Weights of a small GPT-style language model, trained from scratch on English Wikipedia: 13773 steps.
MLP neurons of a small language model. Each row is named by its layer, matrix (gate and up: input weights) and neuron, and shows model dimensions 96-191. Each number is 200 + 30 x the weight over its row's rms, rounded and kept within 0 to 999. A neuron's up and down rows have the sign that makes its largest values positive.
A block is one neuron, or neurons of one layer that tend to fire together. After each block is what it responds to, as a language model described it from the Wikipedia text at the highest values.

L7.gate150,198,186,149,212,181,271,167,146,200,172,183,171,168,204,208,180,239,196,178,163,218,187,194,150,183,199,225,194,229,165,175,198,218,218,214,171,162,220,171,202,235,196,204,200,189,201,215,205,221,204,220,255,131,216,217,218,225,200,241,210,200,301,165,154,183,176,211,185,202,272,210,221,232,195,193,204,184,160,203,228,180,175,236,220,154,216,177,233,228,209,163,221,231,203,230,215
L7.up150,214,222,202,181,183,218,226,185,179,185,234,178,152,164,221,150,196,205,206,230,233,243,252,213,199,173,255,204,249,181,225,215,217,199,246,217,214,196,220,217,125,228,208,195,150,202,214,192,231,161,194,215,199,207,236,187,153,236,202,201,188,179,216,207,229,226,196,214,205,195,168,185,224,162,219,140,243,214,208,142,227,187,222,258,147,199,244,204,241,258,142,179,235,223,258,213
L7.gate555,172,187,168,221,196,242,218,138,214,225,239,201,174,210,199,187,242,241,169,190,188,225,180,240,227,224,152,202,222,158,207,182,207,226,223,191,199,218,128,227,206,184,169,197,185,260,253,156,210,171,250,217,173,246,210,217,220,201,171,193,203,230,185,187,212,213,172,137,209,254,208,182,224,227,157,227,229,189,215,173,150,195,249,173,179,198,186,177,232,146,198,265,220,169,218,177
L7.up555,102,217,232,216,197,219,249,226,237,184,193,134,177,201,256,171,231,234,225,224,231,192,196,225,231,212,198,237,199,208,212,201,198,205,196,200,219,202,219,228,181,199,219,257,193,222,197,187,184,181,197,228,168,214,203,190,221,266,221,180,128,201,169,210,212,164,195,197,212,209,178,221,225,224,191,184,207,211,199,192,208,221,218,194,179,206,248,177,222,182,195,208,173,121,192,166
L7.gate651,185,168,236,223,202,213,180,128,205,177,200,186,153,215,191,199,196,227,240,158,239,146,236,220,201,210,177,191,208,149,246,246,227,192,216,163,236,216,233,256,180,225,225,196,199,192,183,209,238,173,255,216,228,217,263,202,186,168,242,195,195,156,142,208,225,200,143,159,164,242,202,205,158,195,168,193,175,203,187,215,260,159,230,234,134,204,224,211,202,287,200,199,230,158,233,199
L7.up651,227,215,225,192,216,220,224,173,185,204,219,177,120,192,198,189,207,196,218,171,209,203,221,218,174,151,189,172,250,224,223,188,194,199,212,159,195,212,191,247,184,261,212,197,171,186,200,205,255,187,222,217,240,221,189,210,188,212,203,226,184,207,213,174,238,197,162,205,200,198,274,214,187,221,217,154,262,190,169,204,219,176,240,220,131,193,260,244,212,214,146,197,211,208,238,221
L7.gate722,176,160,169,180,213,197,190,188,208,218,191,296,162,167,218,212,225,208,172,157,215,200,229,173,275,193,205,200,211,212,151,143,220,201,155,185,208,231,185,257,178,215,216,154,229,239,233,154,174,168,195,194,208,237,227,187,196,193,185,209,157,235,147,248,153,235,224,207,161,196,209,205,231,205,204,200,230,205,176,200,170,190,233,247,250,219,214,239,248,202,160,222,152,200,231,194
L7.up722,207,187,185,217,194,229,198,222,161,185,189,213,238,176,222,235,209,197,240,162,204,178,174,244,201,211,219,181,208,163,215,203,202,186,179,206,181,240,134,208,215,166,181,233,212,205,207,203,223,148,217,256,197,209,196,184,198,214,197,174,203,236,230,165,170,183,209,172,225,184,225,202,206,182,247,219,150,225,178,174,178,172,187,239,173,178,199,210,220,222,175,211,155,192,193,256
First-name endings. Final subword piece completing a person's first name, right before the surname, often in tables or cast lists, e.g. Carol-ine, Nik-las, Ing-rid.

L3.gate351,205,181,213,196,175,231,179,203,234,188,180,210,199,192,168,209,212,216,218,170,242,243,134,181,212,204,202,181,169,164,157,164,173,216,203,202,166,240,193,284,239,197,163,231,171,210,235,220,157,211,168,175,253,214,159,228,176,198,228,170,172,220,172,178,197,212,183,208,197,181,203,191,178,226,210,197,179,224,214,203,246,161,175,224,207,230,197,191,223,185,202,141,191,190,215,202
L3.up351,211,213,176,188,214,189,168,221,249,233,230,176,147,242,136,230,202,230,160,171,210,258,204,200,166,229,233,195,238,152,202,180,207,192,176,241,148,204,225,230,201,224,221,201,218,253,203,217,163,196,198,186,195,233,167,237,212,209,228,179,177,152,169,238,108,188,200,156,180,227,176,182,109,175,215,176,219,216,200,223,231,253,165,198,157,180,168,211,230,121,192,177,141,200,205,147
L3.gate432,232,220,190,212,148,254,184,195,223,215,216,180,126,218,214,194,165,212,192,160,191,254,224,185,185,232,185,223,191,179,172,158,205,182,220,194,248,208,225,219,181,200,205,197,223,256,218,202,229,186,214,221,150,246,263,234,213,229,218,212,194,241,226,216,218,175,206,156,158,246,191,182,150,179,208,172,235,173,180,204,151,215,227,221,185,226,196,249,229,212,205,215,267,239,192,203
L3.up432,212,221,188,181,221,219,180,151,215,216,153,131,178,218,218,154,194,168,144,178,231,233,254,225,178,196,229,188,160,147,193,159,184,192,231,197,165,202,190,213,171,144,228,196,197,254,195,190,229,212,159,193,201,192,238,211,210,225,233,222,177,210,188,201,171,263,205,222,193,197,170,190,199,174,207,178,155,164,206,148,172,200,169,208,200,213,200,241,160,165,187,185,199,187,211,176
L3.gate454,192,191,232,197,176,213,150,166,205,171,197,202,163,216,220,187,198,227,202,199,241,216,192,228,221,218,194,144,198,176,189,213,197,202,212,213,174,257,210,277,196,225,211,272,225,248,168,201,227,247,240,280,147,178,198,200,208,218,213,174,187,169,244,204,221,207,208,155,183,236,174,228,180,201,231,187,225,185,185,182,187,189,192,219,176,155,202,265,217,245,166,275,210,162,197,236
L3.up454,272,250,185,197,221,222,204,153,245,200,175,188,143,213,216,232,197,222,217,178,220,242,214,210,245,206,244,231,228,224,230,176,221,242,199,213,177,222,172,235,228,171,212,230,236,229,185,239,233,227,216,232,129,202,215,166,262,190,197,182,164,160,181,180,195,194,193,166,164,240,184,216,194,245,204,170,238,163,235,177,199,223,169,235,171,201,187,240,203,227,183,220,186,177,186,272
L3.gate1004,239,212,176,230,166,168,265,212,202,180,215,216,175,207,186,165,136,177,206,159,200,220,234,189,240,231,169,156,224,166,174,195,234,212,201,210,189,223,201,211,198,179,244,183,224,178,231,211,210,216,185,242,214,247,237,211,211,262,225,185,238,172,217,211,280,203,164,189,193,229,125,181,211,267,224,179,202,178,143,199,181,190,202,246,224,220,211,187,236,219,197,279,223,230,211,224
L3.up1004,228,220,260,222,172,191,206,146,203,193,179,216,177,174,203,206,192,197,127,202,168,254,227,226,197,192,216,205,181,192,249,145,230,232,221,244,215,230,213,239,182,154,270,197,184,167,187,182,171,165,186,170,225,217,221,192,238,242,164,214,203,206,185,166,202,258,161,133,208,179,173,159,185,233,235,156,162,170,175,160,168,244,185,170,221,209,220,210,212,233,161,225,237,229,194,173
First names of people. Final pieces of personal given names, often cut mid-word, in lists, tables and biographies, such as Freder-ik, Rand-all, Jac-ob, or whole names like John.

L2.gate967,261,202,165,218,183,199,242,188,239,201,251,250,207,229,212,188,217,204,232,177,175,193,162,180,191,265,201,249,199,205,162,213,163,181,212,219,175,216,218,253,198,200,196,213,210,231,202,223,236,204,192,217,116,190,257,180,223,152,221,205,188,198,202,212,228,238,170,169,216,199,215,193,154,217,216,156,188,133,165,238,242,197,141,197,207,196,151,185,183,202,187,226,204,260,194,206
L2.up967,206,222,162,226,209,182,264,209,225,199,193,206,237,234,268,186,265,226,223,193,252,186,213,245,232,189,229,208,233,196,184,183,187,208,219,252,124,222,238,258,198,245,171,226,153,267,150,210,237,245,181,252,153,154,220,160,214,168,258,235,208,207,239,227,218,192,201,155,197,228,172,181,148,162,165,157,189,169,213,187,192,174,138,254,181,178,144,207,253,218,190,268,240,225,186,219
Personal name first tokens. Short first names or the opening piece of a person's name, mostly in sports tables, lists and credits after pipes or colons, such as Ben, Rob, Jim, Phil.

L3.gate565,167,232,169,172,154,210,193,239,220,234,182,249,234,210,200,228,176,172,201,213,262,236,201,226,206,193,199,211,234,216,237,194,237,208,203,200,166,173,163,200,201,161,220,201,228,185,194,180,182,209,185,234,228,204,192,147,229,156,228,216,204,182,174,215,212,145,220,184,229,158,171,200,214,139,201,212,154,181,147,202,231,207,195,151,153,138,222,198,189,209,214,196,116,206,261,265
L3.up565,188,214,170,180,193,147,210,231,250,224,154,207,210,215,227,183,265,150,209,261,185,192,170,250,229,222,210,206,228,202,177,217,228,177,177,203,136,172,224,209,231,202,223,215,237,181,235,193,187,190,207,236,164,197,217,132,194,212,209,196,223,222,205,242,208,170,263,257,152,140,215,206,218,165,238,231,150,232,193,213,186,161,275,207,145,222,205,167,184,201,226,189,181,234,207,279
L3.gate579,258,197,150,197,200,209,203,271,232,125,188,219,155,186,186,221,216,210,181,240,200,152,199,177,251,201,163,175,218,183,119,176,131,217,199,168,175,202,167,218,199,180,153,272,195,204,181,183,214,196,197,203,196,190,271,250,189,212,172,184,230,241,242,248,180,127,247,248,186,202,200,173,177,188,219,181,146,190,188,181,223,228,196,178,211,184,216,186,221,217,219,190,238,191,212,199
L3.up579,191,173,169,220,227,241,184,218,209,161,178,202,200,201,233,220,208,208,161,197,187,236,224,219,178,205,210,138,245,240,209,225,230,191,159,176,179,199,228,193,165,212,240,230,154,259,227,176,211,194,196,189,209,218,206,233,181,181,201,158,185,249,190,209,184,201,211,257,145,174,195,209,190,246,200,265,190,227,210,224,157,228,167,246,245,175,197,224,186,207,190,220,192,249,174,206
L3.gate775,114,124,209,216,202,205,248,205,210,246,221,256,209,176,163,215,197,226,169,205,198,208,169,193,221,209,218,208,250,205,203,195,181,206,190,216,171,223,171,203,148,216,198,258,226,179,200,213,203,242,228,200,251,230,227,168,195,254,184,208,161,213,194,204,212,213,139,188,210,179,242,180,248,261,198,213,170,202,189,231,150,186,210,226,184,224,205,165,168,157,185,188,214,245,232,149
L3.up775,167,199,253,205,166,168,274,183,239,221,200,245,171,209,220,160,215,259,197,202,176,228,194,203,174,206,194,186,187,233,168,203,173,295,214,211,208,194,205,210,152,232,244,215,212,158,213,241,178,177,199,232,233,211,210,177,216,201,190,137,174,184,177,179,198,233,154,242,214,180,189,230,231,221,269,219,230,263,145,181,174,182,226,206,176,251,186,201,248,207,190,181,159,195,201,196
L3.gate783,175,233,192,199,171,176,182,279,265,175,202,262,213,234,179,175,228,157,183,212,184,185,149,201,182,185,226,252,180,217,182,217,210,196,161,247,163,140,237,175,190,193,225,182,201,209,199,172,219,221,225,214,246,179,188,175,257,215,168,140,170,197,199,219,178,201,173,192,189,209,253,196,244,213,204,185,218,217,142,178,200,164,196,201,178,231,207,189,189,195,165,200,194,214,191,160
L3.up783,189,190,195,214,198,206,277,213,265,176,211,197,204,195,232,201,159,191,156,179,184,195,182,181,212,137,165,195,196,132,181,211,261,159,254,219,199,202,223,182,238,159,224,265,201,225,231,245,236,226,154,221,215,180,235,169,170,205,169,184,196,187,164,201,172,150,224,197,208,190,227,187,127,181,188,210,170,199,196,205,226,180,176,224,236,234,194,152,226,168,219,239,181,174,222,193
Digits inside quantities. Digit tokens inside multi-digit numbers giving amounts, such as the zeros in 60,000,000 m, 1500 m, 10,000 pounds; rarely million or of.

L2.gate458,167,214,229,158,195,174,226,158,174,195,198,218,187,207,219,203,226,175,182,220,219,171,178,184,254,190,218,228,156,184,181,222,174,225,160,255,193,212,134,288,182,266,219,237,157,201,244,191,263,206,174,165,174,223,217,170,230,195,157,157,215,202,218,165,201,229,236,204,253,164,243,170,182,205,162,168,227,216,198,168,173,191,186,177,203,197,197,238,234,103,216,210,158,166,208,229
L2.up458,223,168,194,188,145,193,228,220,209,215,203,194,127,182,179,209,159,112,258,198,210,175,180,226,181,192,282,163,135,266,242,211,184,212,213,167,158,186,251,206,180,198,212,234,213,211,174,260,229,174,197,203,214,171,194,248,219,198,204,185,205,229,215,259,214,218,150,181,224,174,235,233,180,263,274,199,207,218,269,216,231,195,164,262,175,163,186,230,215,180,180,170,203,204,233,210
Final digits of numbers. Completing digits in multi-digit numbers: last digit of years in dates (201-9, 199-8) and inner zeros of comma-separated amounts (100,0-0-0), plus commas after dates.

L7.gate116,238,146,175,227,213,204,243,205,181,197,200,165,215,162,142,170,199,171,170,254,203,166,190,180,174,157,181,215,185,186,236,190,210,197,256,240,167,229,180,210,213,206,172,169,152,165,182,223,228,209,203,192,227,190,236,140,196,257,233,190,170,189,180,181,212,229,140,221,195,193,183,217,194,168,310,162,187,248,253,180,176,170,192,152,209,272,165,226,212,216,184,172,258,121,236,207
L7.up116,195,183,246,214,211,189,223,217,224,230,214,200,224,210,243,207,194,243,227,227,221,298,185,220,173,223,139,209,143,163,257,234,204,167,215,214,143,193,189,215,182,227,235,236,243,175,168,213,156,186,233,211,217,218,204,195,185,222,204,150,171,243,166,200,210,196,174,193,120,192,175,212,190,262,187,240,228,247,181,160,189,187,156,211,197,209,231,165,186,224,191,155,244,226,177,221
L7.gate334,169,207,190,251,224,214,196,219,163,187,241,237,189,249,174,176,208,196,258,181,208,164,197,224,200,209,225,229,182,161,202,224,269,192,224,200,215,255,211,185,183,228,228,185,206,227,209,201,204,184,189,244,222,159,180,176,175,217,204,169,226,244,217,189,163,179,213,275,170,195,227,192,175,190,163,188,202,193,222,248,185,190,205,168,180,206,113,187,207,161,185,185,220,214,239,179
L7.up334,223,185,206,224,196,232,170,193,192,190,238,195,212,183,185,194,233,208,205,187,237,149,219,225,181,177,242,218,159,185,232,166,230,183,245,208,196,222,169,181,216,203,202,208,251,233,197,173,247,213,189,183,169,226,186,168,172,264,194,195,196,199,221,224,214,215,241,221,209,266,174,170,229,194,195,226,241,164,153,151,122,242,198,161,220,201,168,184,183,199,173,187,256,185,175,214
L7.gate845,243,217,167,253,184,161,194,179,225,180,166,193,125,209,203,154,166,214,256,205,205,156,193,223,221,245,209,207,165,242,148,198,224,137,195,167,247,238,187,216,228,212,191,169,180,179,148,204,219,210,204,194,215,219,192,175,204,212,201,180,156,196,242,200,269,191,158,191,179,228,188,185,211,206,186,160,208,185,203,193,181,264,198,166,158,223,211,187,194,194,205,201,253,139,187,224
L7.up845,181,256,176,250,200,164,237,209,252,233,184,204,196,212,172,163,183,131,236,191,246,194,174,227,180,258,260,201,194,212,201,229,185,159,166,176,183,244,286,194,218,135,218,217,219,215,188,183,173,186,235,222,244,171,157,154,176,200,195,217,174,169,189,131,250,239,197,168,132,184,216,148,191,231,203,220,215,209,149,213,194,188,256,253,183,195,153,216,198,184,183,231,183,255,290,172
L7.gate877,211,191,202,208,193,240,205,199,178,205,204,199,233,249,129,228,190,196,231,168,189,203,248,232,171,193,276,219,149,198,214,214,205,172,223,210,242,204,218,219,181,233,246,162,198,210,192,157,250,165,167,202,177,190,207,195,192,222,167,210,218,155,186,214,181,179,201,144,156,244,239,207,180,194,246,222,218,225,166,184,134,190,146,181,233,230,220,172,195,237,213,224,199,198,206,238
L7.up877,187,264,200,240,220,162,211,159,213,212,238,254,211,158,200,187,192,217,163,207,148,207,201,221,158,223,224,170,190,187,180,204,228,181,224,176,170,217,212,201,165,218,192,223,173,225,177,171,198,186,226,238,167,179,187,213,178,191,175,213,174,170,143,283,151,200,169,227,219,222,180,200,141,200,224,159,178,201,228,204,142,239,187,205,249,208,162,201,159,108,197,192,198,236,204,245
Digits inside large numbers. Single digits in the middle of multi-digit numbers, mostly right after a thousands comma, e.g. 10,0-0-0 seats and 32,0-00, plus race times like 3:13:29; weakly, mid-word pieces of names (Bucure-ș-ti).

L3.gate247,165,206,244,255,168,163,202,208,223,194,187,186,216,247,182,197,152,202,212,183,182,238,187,234,189,203,224,204,181,170,150,187,213,206,253,207,227,185,219,163,168,194,184,233,193,227,198,199,150,262,176,215,192,203,212,203,175,194,226,167,161,184,145,266,220,193,287,195,169,258,217,174,175,207,193,158,177,201,227,158,232,187,243,167,214,221,202,175,174,171,149,163,210,160,193,243
L3.up247,187,233,176,135,156,179,177,256,182,159,180,217,217,181,185,155,210,213,229,253,246,195,170,200,243,169,232,185,236,214,199,196,271,207,217,206,214,215,210,191,177,200,207,210,185,230,194,228,185,216,217,208,121,183,198,189,223,198,222,219,249,201,202,196,217,211,210,207,176,196,160,228,190,226,223,202,243,234,203,212,205,158,221,220,159,183,167,195,224,216,202,254,233,211,214,157
L3.gate316,216,200,234,156,189,220,237,177,241,173,208,226,191,245,182,181,163,155,188,195,201,233,188,169,225,193,235,196,198,154,221,233,295,239,156,176,247,165,212,168,175,181,173,165,261,182,166,203,198,223,209,143,164,192,118,211,175,186,194,227,202,195,213,259,251,170,253,149,208,208,229,177,166,180,207,227,209,169,210,218,221,217,224,242,222,136,220,171,200,237,204,190,184,251,209,169
L3.up316,195,225,170,169,195,130,207,194,216,160,221,140,147,225,233,181,224,243,181,190,180,214,183,184,214,247,168,191,162,156,232,255,198,224,240,205,226,155,182,169,206,205,183,226,222,218,210,201,149,179,176,188,176,241,188,232,164,192,214,214,154,165,198,240,198,191,255,171,225,199,251,205,190,267,180,194,167,228,150,219,220,192,148,247,244,221,200,180,136,202,209,301,198,253,226,156
L3.gate680,186,173,229,168,232,185,191,197,234,156,172,194,188,240,236,185,210,209,271,235,176,172,188,237,227,215,194,213,238,221,183,211,180,172,215,201,202,198,149,218,199,161,166,208,158,191,194,197,198,189,239,206,149,231,192,257,166,220,169,220,182,173,184,235,186,184,222,190,123,181,205,147,167,224,230,170,200,180,204,213,156,176,179,177,195,215,178,170,206,192,193,237,163,189,199,190
L3.up680,207,208,191,167,190,189,187,153,190,171,165,261,200,250,218,200,245,180,269,180,220,181,184,252,212,172,242,145,199,181,155,189,174,230,232,233,241,129,141,161,170,215,191,202,242,179,208,221,204,168,217,211,144,222,197,233,174,167,195,228,190,194,241,226,244,183,177,193,222,194,192,162,204,209,177,198,199,203,224,255,212,177,231,216,162,189,174,239,224,208,174,268,158,183,150,238
L3.gate1576,204,173,211,188,232,164,193,240,197,185,184,199,192,193,206,213,226,193,159,235,223,183,198,153,237,211,146,255,160,127,180,180,213,192,164,264,222,218,171,232,186,216,154,128,236,203,194,160,224,186,190,233,202,187,189,202,191,211,169,187,205,208,247,195,205,211,177,219,221,208,222,172,190,216,222,220,232,156,214,194,190,195,220,180,170,222,145,188,279,163,171,261,216,234,234,212
L3.up1576,162,206,226,183,176,199,176,183,243,185,159,162,208,218,225,175,211,183,201,190,187,197,190,160,141,185,215,158,222,200,276,194,190,265,221,225,192,238,183,197,211,235,210,179,169,168,200,168,210,205,203,191,187,182,220,185,236,271,173,215,218,228,233,176,253,191,216,189,163,218,242,191,159,230,189,208,191,161,207,209,192,215,240,189,166,188,171,153,162,236,257,200,174,223,203,190
Sentence-opening adverbial endings. Final token of an introductory time or adverbial phrase before the main clause, e.g. the last year digit in In 2018, time in At the time, Initially, and commas after such phrases.